From a checkpoint of a small transformer trained on Wikipedia: 34.2M parameters, a variant of Muon for these matrices.
MLP neurons of a small language model. Each row is named by its layer, matrix (down: output weights) and neuron, and shows model dimensions 149-297. Each number is 128 + 32 x the weight over its row's rms, rounded and kept within 0 to 255. Numbers have three digits each. A neuron's up and down rows have the sign that makes its largest values positive.
A block is one neuron, or neurons of one layer that tend to fire together. After each block is what it responds to, as a language model described it from the Wikipedia text at the highest values.

L7.down589:102126149172096086139131128146152157151111104079122063107112135154185039173122166134119110155078097109085116126133125107168126158107132112088174092113138095074126085128101114155113107114102111103113180168102110119103134165105073117130223144105086095115126110084120130144108085115144112147154054146112089151114106117141131173124067172102107131138165141152101105053103149126117127156061129104161106144147140117136196145166125087045143131179143146155
L7.down952:046125132115114125131190107092142081111112151066092130066123202207098101142084151091132093165148110185059124110145093134064098143128144100108105144100090090064117166103136178144140150118147067071150146121075117080074097156148109110163218175140138126091055106182095130098128114183169098141142089114142186119166129126142085110151089130086127134132112071164092106078112116166047090117091162165135137145172112138095132149155103129144128129114110155133
Description: Word-initial letter B. Word-start tokens that are a lone b or B, often fused with a leading space or table pipe, in any text: Biscuit, battleship, Bronx.

L3.down437:143104204128066151094216176168166138141134120110130134082136105076110136171090096118082147094099167110139124109122089131104082070107037149160088134106150152127127107116094103141160109165160103124127087121108138080145104141165107145195108111145099137114134089205125096149097097156091125116122148119180179177176151145126134105127136192144152102115140096074164072173172101043129171143109115112138078159005144117115173107185144160194125101120107102165
L3.down630:114149103152164116150146140115158186156098142096147103095086146138134101099116166120107179091182080164116073135178129067155166084100154091210181135169140167132160181153145115138165099144116130110163170151153092174139125181105133130136138149135081133179122201104130112117120120155080119156096102149174138159118125137095082168131169152172141132084130146175097068132148081098143138110113118138128091112123167197128148108122148145070122126186118075180
L3.down655:114102117113096101138189125199126136119155148115130126137195168140113139112078123116169098146167118127156200140120111058078123166107035120163060108170125093129141099148122052158168109178174083177165101128134149104137063160130070169107142181168106140093128166208172088103126148069090192119131105156083110161157172197130196097116146147132144222153135167171139120128109101134163129146130102118133112109109110178168162108145156124099094126187145132169
L3.down922:161117061070123152136066173134126116122117129157117111090158121093200021101120156156118133075113140081055104157082089142080111113183202122135102137099138201127082157123087106135145135151115122126100158122054117125111164092128102084105121195162151144106162122145153118085197118132151131129111082059075106143111149102131103117148168117087107138095086178164041161105124108124130117055134130092114092115143110140085150157163158139120159068121158108086
Description: Coordinating conjunctions after items. Fires on and/or and comma-and right after a closed item, often a quoted name or list element, as in "Bullet" and, Senate and the, chains), and.

L8.down105:095097065086138137099169151153092092158147163125099108114129062140103101141137118112118116119069105139134140162199072123102099139145098143097080133154115104130092152134183043128100100141113074149111087104154177168040039166075147150097130152130135128108127166136109169099128135152129154125116191132104145171132170154116113063129123135190147169162131092076155112135085163137066117154123078128163123169112131147182165124135089169149167072113196094129
L8.down180:153083095113123097131104155131144099196104120045151050129114180168151133142162135144121100085122099096098066202127134146127148096066157080122153127165166103160144112150157123134136150129141126203124141168148103175077143129131141128153121106096121173070092122128168185194099137141110125058112215176100166144095114143097113077115121185105120082113157134125151138083163074136088100212122123107115154122158167200162159144151117136103171108076174161123
L8.down455:153108133161124127075182095116114160135158125100139089136077166088129117108136153126090128103105087142097125183123143115132152094177111189110121193054115133139100182124156133156104062148099129135159135091164121076114160134123125126144143144104148150092159132135134141171115146169099102182155116098186132199128141124135122076101125190078155094158156119145169058105141072107141138103143102077093143188054115182126105135096143213104126087159100167139
L8.down650:151145105154116186139144121108083139096132124142109160145132152150155101139159099146175140137161154100127128147084115134109157123101114146112094137094129148160104151105155093156103147125100174131108101067066147185162161168073093121140161090146084163133111179095144135077090166129133165151118140080206114148153138106122090095102121117165104159173107138067072119142185161112109119115124088072141146159165141126144105097158115109166107140127128074146
L8.down663:156103098127139109166170159149073160134108110119121131128139145145102119198118069150113131108177097145172198178170132106128138160140165112063140175123169102172152113079123105092197171162150115111123109118136155141131091129099100134126058107139121077135116122125119111055171142091093135129128109114114123130123160133097099117165140153154111156152098176140122128105107119154118143130103171155059148132192140156151126175045150148084127189161097128155
L8.down708:172113116094081113174142178157137095186177127080089098135144123102113096105095125096148157085088090132095112080185101135156085084093126183105168125102109048130091134129073117059123115139155142052166117057173080146090155163127089133112076114139210133144180087122127175092128082115193122093089155117062168062180121122157124125152159123082142164154105154166130126089125138136088118129153110126145183110100097131077102123127071062119066077119140124086
L8.down938:151095124164119125150101128161143116176132118121161219100127111068111110114156086196064129101097090106150163099115106152138159139110116131083099098115122094162140163113113148186153081113105138165154171099044116069071092094133129156149167106144151126114089080175112135142082147123119151139113134156093171155113153169102110067135064074160125107194141133109135183124134146068095087144093151182140151073096162130166100152088131105138061209073125060152
L8.down1101:168125155127124081107137106089111178182125124123158148175138121114114122107130081134170098200138102159105122146129104091088129150069077141099148095093089182135094175122134155188128179126169156122120111142162105113051162126130087120121200058135139133142121151136136081140160159113109119136140141103101115168078180113151124160182118165118102186175067143114163115123140175147139136103117141139080160139104159139116125075168097169064083116136144051074
Description: Clause-continuing connectors. Conjunctions and relative words right after a completed noun phrase mid-sentence, such as and, which, or that, continuing the sentence.

L8.down11:066100103097064195086076134149153126201131096152132113128130144104162090182142171094120077158118101076088125122134095120120148137086172157135058084180130145095106208157114151157144170127147123088188170148105153113145112107113099115130071120160136120109144165120128131128143126121095120040107096067168154118075159138102135134110127080148104087092152140108035134039138138107141168087097063124166088131148102121142149137121152131141130162121117087102
L8.down198:133157120075124103151099137114160086147114134148145117105187095154141106079160142097102104110134096107138094163181098095103162135123170161159114075116136114142075071120135143188164141153122113144176119114101117085148158125115060054182132097148154140154160159130144109125116139135116109063153115137104070122151110109120165159095090137146169117138169120116155186137131147133122097073131148091113136093116161111136061186153182139097124171165057149088
L8.down262:134095160089114138085134126092125131199119183121121179147189098155166087120126128081138109109144099130126111132128112208089161122106148121118097082119142090109135086079146128155135095095071133176113157068108134135188113087144166063151184105163154125165183180124144118103099155143113075150069041103155160142125128142149127180216118101205151091142191065116116127158198104089132116108118062144160117107164179119159140120157158150111160103092143090136
L8.down344:125116127086112150140088132118135067089143105043133125155137161109191113099050140165138102157083108153089154151106060130165119176070101175107109132170067150128157103110133050103151150086067162202097121170090167134211143143185143109125131167104122115124149152153170052078118138143046073218154143102110085133097076125132159130131099088148104174121184142104127149133151088169142148094071102151120133104099177165069153154181123105117097134200110111139
L8.down491:137143177091150167120127087178175107091108150085115149094073126123168129061070107134166177125158156059119151140100142138141152139144129202133125144118111114169049169064159144132184177128064117133120121078181122135119133094121182133090130194133183161110165093119127126110241052124137129129155123128067175112189084179106129183195155071122119126154143139132118062156086115102087096143177058167068054139097135105186075094126104092131097163108086101149
L8.down564:094114116134139101150161133130164060114148140092110147159064140144122135125087078142094119136128142133093120139128177124135047193143108062119074118083144104093139152107103133131094156150170165130089153132099165153139154103097110091187183105163151107102124133160125208130111036071146102118107162182114115209167160140123120148145097067130118130175086098131128138132100138210116112068087168163114108165172120104198157160138158121115211137147121129128
L8.down706:135163109156134109145101203153124092142120129085064130115101182149122071093074105094104090215134123125119108109152154040114148115135129205166125106056116121157123111094133186136173082170107115142123110107084080077145098162130108089067183131120111134135082143144123167137111142145140112104120105110088113089162167121184129182155099085188180156083093095108071119209108110131107125042131124135201163128197138146124115127113194132160185145152091093144
L8.down1034:131078086163088123147130167167103128185122197088121122139087119165096090110125153106119210136110161095173069144102125098151141165159107059161156128066094150086119146177096111140166198098115153135063121141089120124146094146166155160126174170114152114183111141206126193114172186098089136146148199103121146130149141108138118167084132124138172090126118074170081131089080128104122121176092063152139121094165106116102091130126148127105090130160080129155
Description: Word-initial letter B. The letter b or B split off as its own token at the start of a word, e.g. b|rought, B|rian, B|ethune, b|ullets.

L7.down562:145123098148143131137145075153125159135122137118128098148175090153142101126154056131154108087107101102107141195143069086136145137080090121114089159135076110100100106109128169111098164103112115155117079110094143133162093124100141115084156148152092134122132098104131102149113156147080081061149155156114133189108106134136129139118098172144107161196135174110143188183129099147118094186082147123141156093152093150144113142108154092119072140110172141119
L7.down1053:172105098135104059185152157133111174108081121127133123141140144187093120123153101172104145123100103108091071121098115076146126146184116082132172128128130128142082112097109161157142124082103113059146197171115155144093107132169130180141123122086166123092129077159143104090141082182111120052128110139115153160153133122054168142131113144129181133127151147165099116097186079119143147138140160143183136182108154062133181094112132130103126092098150095125
Description: Clause continuation connectors. Connectors that open a new clause or predicate after a noun phrase or full clause, such as ", which", "and", "that", "who" and "where".

L3.down122:111173130139131070144170155136130101090119102054111126090116103125201072185092099154148107117193114091105130037108142122157143117136090125139122168059147170079109133084113176107115076139094134162118120148119140124093087108178077114100207216090120165100090104156110166113131106101187127108108112141081184154108130115115126155111137086127114121079146194095143153086145083145099099150114081149139167098153117140119124209170091138070098135132146114163
L3.down435:070121064104075060141163152179130115154100155067096174089148140174204079148093120127167111173109153188095098108171148114095104094143169115123109137106116093056132153140159126180122099184111105149092096121153113146153099127128095097095203165157095135142124111162186137122152063158123084135158045121109094096158098118131122150208122109156131137101100050178132141118146110154140076105111148156165140136176101105107168193194133071123118097155114052169
L3.down566:069096190122140115184088156140160098109122120083149154169097085089135090152111156158133071075124077189131064142106116160132162113088130094129107099151111143153192149137129112188134124142158156129118151114102164136145160126154097108176138102092166161120108139120127128138124085186096160099079105145126130092123067125123039157155028120086073118088136156088140123133116099107117149040095154131134123114128121133124104100170166109104102150065070117132
L3.down1064:144128127113149152135138113096144107112153112106133131136139139185178177167073066135117121134083112134089094171149129116107149171126050117095160143123168129073162109119097186121165109181119132135089169150117166185137090159166140114133168150140176141105126064211142091069147138182096062136125119113118129137216118147127153116133045103165094059125082064136139121116088087165127077133127134087078182108100135048087114101158122176083137085089108106162
Description: Word-initial "b" fragments. Standalone "b"/"B" pieces (often merged with a space, "-", "a" or "ob") beginning a longer word, e.g. b|ut, -b|ody, a B|admann, b|ullet.